config = dict(
    vocab_size=7438,
    rope_theta=10000.0,
    rope_fraction=1.0,
    qk_norm=True,
    attn_scale=0.125,
    parallel_block=True,
    init_std_down=0.0,
    optimizer='muon',
    lr_mult_down=0.7,
    lr_head=0.00633,
)
MLP neurons of a small language model. Each row is named by its layer, matrix (down: output weights) and neuron, and shows model dimensions 144-239. Each number is 128 + 32 x the weight over its row's rms, rounded and kept within 0 to 255. Numbers have three digits each. A neuron's up and down rows have the sign that makes its largest values positive.
A block is one neuron, or neurons of one layer that tend to fire together. After each block is what it responds to, as a language model described it from the Wikipedia text at the highest values.

L7.down35:141161108114187061142096136118078086110136145153083103130173194118072052163149111172099099155154136136156118152140171086176110069109127153177141159137144172114165147159162131138130136085126063182087168154161141147092166067161102087161046107099115180094118123141128161158131140162152132170
L7.down399:115113085139118135122134124069097177125095153161129134116099136163094158067090106181094103124146184126090094158090066080120099146113113123117141088124114163155148074129175251113153117125130094111130127157183128094106111132135111158121038069134132147119184108156167116175153087114105109132
L7.down691:079183119182134136127142113080155122091118118108132117131172087098140114126081146154073101107083159143135114111154112077146158107107160161157131086168127103153084119126125168076151160126097150159121196136112068125156173074113126148121104141165118166115099172151116158140148145149142157109
L7.down809:040149106117149164096102144095099147123170133115131141118158140183089074154167127130136170119128091135099138221119167124130138165090090110163119136130183143175140124185145172152132120108119081156120148083136102131092151062191104074142113080145110102082118171192101151139158181103115120099
Final token of a place name, often finishing a split word, after "of" or "in": Ott-awa, Ecu-ador, Massachusetts, Chicago, France.

L17.down415:113159086132096092173107115121078132155106134029165148157153155125167155128126109137145113074073099107094113119139115070122131159145128189122119174100144121134135139102135125117138094122168099178164153138130172051121131108119158143092136089120153145146168163151149154199135127200127120131
The verb right after an article's subject and its parenthetical dates, such as was, is, born, located, in Wikipedia opening sentences; weaker on other predicate verbs and word pieces.

L10.down21:156141184116162059184105194125123104110158145132102085084137173085088081127135154150137123131105088149167099186156168154159123133116214182057115146112140112105094132142157151167130118096183167118114081078122124156168108038141109127162051168119138106073132109098107160092133117152069114116
L10.down99:137148152103152107133164132114104175159088109134160092174129128132102076147144140201071123112176121122142113113099139146173101114057128128169114147104111119140132082112071155112136138106120179111122089124188108110106125082033067117093137092117140168145148150078105086125105155125116111117
L10.down117:135112119122114133147163189117106117148159144143160185166144160142202139086124119097075109128109099064087141137176126082185089148136116090146142136144053168095118096101072213152127135042056116098154150117202130131106099111134126156141175143114165117099160111155099094133129096118103114115
L10.down218:100123058152134104084109107160077088135102151145095097143191115121063176140086121160139137150132145140154174079124121081159138136146124132120160119164113192116189085105081101116117162089096151131080113133127084119143106156171121135143157093146169040074114107085189060173130115130114094167
L10.down230:151167164110151126119054156138146147113089144076142102102136167075130092153116077051145136044149137183183090140136118162106101160126128138117135150127177122154137141114123196117115134077117158095054098139149098103181111141104170107099149162146144124072164126149180165079198099134092091060
L10.down267:112108120138203115164133106121156150165090124135162139107136122080134128090097126175106117121143171126106076093099117102179139166113165118087131140132092085077106107111070128085087125157137107154119085133154130187126103091197088102071147092096154111112069142118111090123122157069183110107
L10.down380:136089148091091106116166131150109147149190149160079071128103142177168143126135109168145148067106104153126133094154122115145176087078132171066093132148132118121154166182123146144092086154113137200210101139124147097143131138084169119099134115099140035107139112148085139126079094143111149131
L10.down685:078143122136149142114095125102100134129165121110125145064060163156098113145092133100165074215132180112123102089172149114145090118108133174076146150131121141180127107142107140193059137120149095145092128238146143095075132050141125116129115144153097145109122195100120126071092128102061126101
L10.down725:111142186176090101072127178119068105154121157158154144092101135169130084162151167071186143161121075151135109121130139124154117147130077140150156109102086122109107150120106147146088120152152132082168082133159148092161088134170111168073079135112133166057129196154115140096062101188148121072
L10.down745:158105122156113153137197080119122122133159096142079098101108114155115146131158121140086186098165185089154094092078114156133134095133050100133178139155165132173109202129154121065113150108136183062154124113143101110126125155149100103101199105131123124145138121121172155135134228104092157131
L10.down830:118138098170128082141130180156185137114102120081141155076133146111154098134132153118167107136116152099092113131132138084104055141066155181209135132060096079206087081085175088074087124123123154170187093109153117101119178123124123136117079112066105101178153142110082155095134177160118126090
L10.down1002:176125147159175155162129173058122139108122201151145177093076036142127132150106101148158107105176166115146139097146051183114155142126117094126112166150120124132075190133121181122114120129183087159141170148128134066176150063119138142165133143143136100117129112157130066136102201080184127111
L10.down1064:120090122078087153094140047118129125135086191191154153113157158168125124144116099096132128107140092154148123147143120190118177092163146074160168110174125141162193093122107137123083144110164148174104155106068105167097100171134121137129174167136149101097098116082101136139213101147209159153
L10.down1197:143086144108157064161162153170072116137203090131061121100180158150140092135206100153107111097170116151101106117137110162163186141076162090123148112146135162099108125121163130125135101042129063167154055145145117121125144074232121118194141120109132118112112152132078103169180132101160122115
L10.down1242:144107129181197120147119088115049084202109110138135143078101112127133126190175158118154142080087190149114136143168094160098172125108154163076142137164143130115138167164158120155108137109153158124131162151112155115101121098199118153123130140139156099115135082154089082172130156144119187101
L10.down1312:124134116168144116164117113068118151103129086123172103134150130115129157130155175132186102168087126144144176067118107129084187120106158137171189107127126143085151113138124141075132140173147136117122145106114099098079164140131084143115147119121184144146185163144137108077097149124134162142
Final token of a geographic name, mostly a state, region or country after a city or "University of", e.g. Palo Alto, California; Idaho; Morocco.

L10.down116:134158143174076166121143125113098173106114177153151098153043077147159131134186158130117158058080177122113104100138163086063071083123176154116113044124095151130110144114122204114145103114149192111109112124135111120074112165098150123109153118169105137076151169118194136133147139107162071087
L10.down307:109122141143183143148099112166083122126152109146040148125124150135157094120090112113155200034201123153072080192094151171115120183100122142160105118122121090134135132140120147068158181133110155168104128115177136079091110155128172148192179054129108150139142098063108141172129125125174072152
L10.down440:102122188093128095131064109135077152142165107107183104130136163115160143195195131123147130097113143038135114142116107108120115124117164126101091092148143114161154163061111124062126152116166130106095111143104130087112089169115097177107076116154122162059085144181142160126136096115165128102
L10.down485:133120116134126097117148128160145150135092183108150044128147091153118089163134156126114109110176178146088116129155125088226154172123135121130128151085119143153092135088192076166112072162111052151046143166106164120144146132108116130093103145127142115151094095150097157162094091096092159121
L10.down666:116167178148128154121072159121174133165110117097159111102144125101125091104196104048177177167053148072106052169143092116123133144145144109212094115104156139132167101150118164075121118134146120142149145153142119109108164127172042091104145145178121100117114105152116102149154125121151145067
L10.down705:124122122097172087129163086156102110170141165146108095101081152145143131113167105193095120137114096137132139180152097170199166156137183166106139108099137088107150112129165083098160102136130111102099072171130175144119071113061137126068115079135139102121153100076126102144137126000136156153
L10.down789:153147118127072184162121164124115061113096096116128156157088096135119157174072133108119155107088142123186109111145129138131161132165165105081168129115132199144148097119153158147115111173197152129118142090152187126120150126083075097138136124070090132145184142104159130138061123141140106164
L10.down804:116051076095096116119195126117136165143084142118109156210143110105114079128153107162073141153093123059104155140119135135145094114129101158154114158090075175070150145088160097110177130076127170182098153139087120150102163168137136107146074099172167168098139086122137117148051168154137110185
L10.down861:105143101160140128132105094179146200158064116076126139081166091146082114102161124183098133146193123082117145140155127095109183125143135129149163168091166089106117138173143177135118112167135116092118096167141149187155170142136148148112179128098117175140061120121144099166187101120134136068
L10.down940:143118116117158094100119119107141121140134127092201118119079144141152102094064171148146057127168100079139111104151157087118145084087161122114139114104130132072130095118141094113129116148106089115208155129100160118120123150113079142160099125104155119131109086170193170166094145129107124137
L10.down1171:140139172080102100109127143123138164145119186088109138105140059150133107132136120150116114119121140068040048124095168093109139154127086135103084162128100157162137175139166125167159129093146116140064106074112099149114143121078071158095136142163123166141116095176108140197133159190087130132
L10.down1174:116142155170081164166121156135059146144060196118104111077098116118126161098132110125150145126144155101186138170134146176098079154128138088086186189144150062062095134117163097176163102115133148156123137126119160123163141142111126140119123126122112153176129140115107164096093109140117099116
L10.down1271:165187142138147187122146115095132097175136159157185184097105198096096117090143199108167131085127153146116125110151130084140161119099143140128123119134112146158107160127116144127172102128101106134090120086094069150150151131097128184075115165123158127114170166118128168161073144155158081102
L10.down1311:137168118169103164112125140136142110110170141167130091093153167189145131068151168121138171106102117139094155190125132075123145124118109117165141117172122096141115069136161104114110079147083104127156079128129180177122124134108143134118113095117118102184157069125082167152099141078139068153
L10.down1320:098054154092106106112100139164111138154112112202154117081091127115128140125129145148145137164113155165103125104074150142118067194161138142044130114125154129125059074175117139170125135139111174128104114150098145109113155102075144096131178082091089111094085208107167089139119154095100098096
L10.down1337:181113093115169175137079158073186147072101160148145153106129132121102108161114142152162092109137080108142128192163159146137192133144200122163163119084201132129157123085152187110093087135161100149195139105145088141165106153138138129160115172106223102149105131132146130102167071047106190080
Past participles and verb pieces right after a subject names something, mostly "known" in "also/commonly known as", also born, located, ized, redited.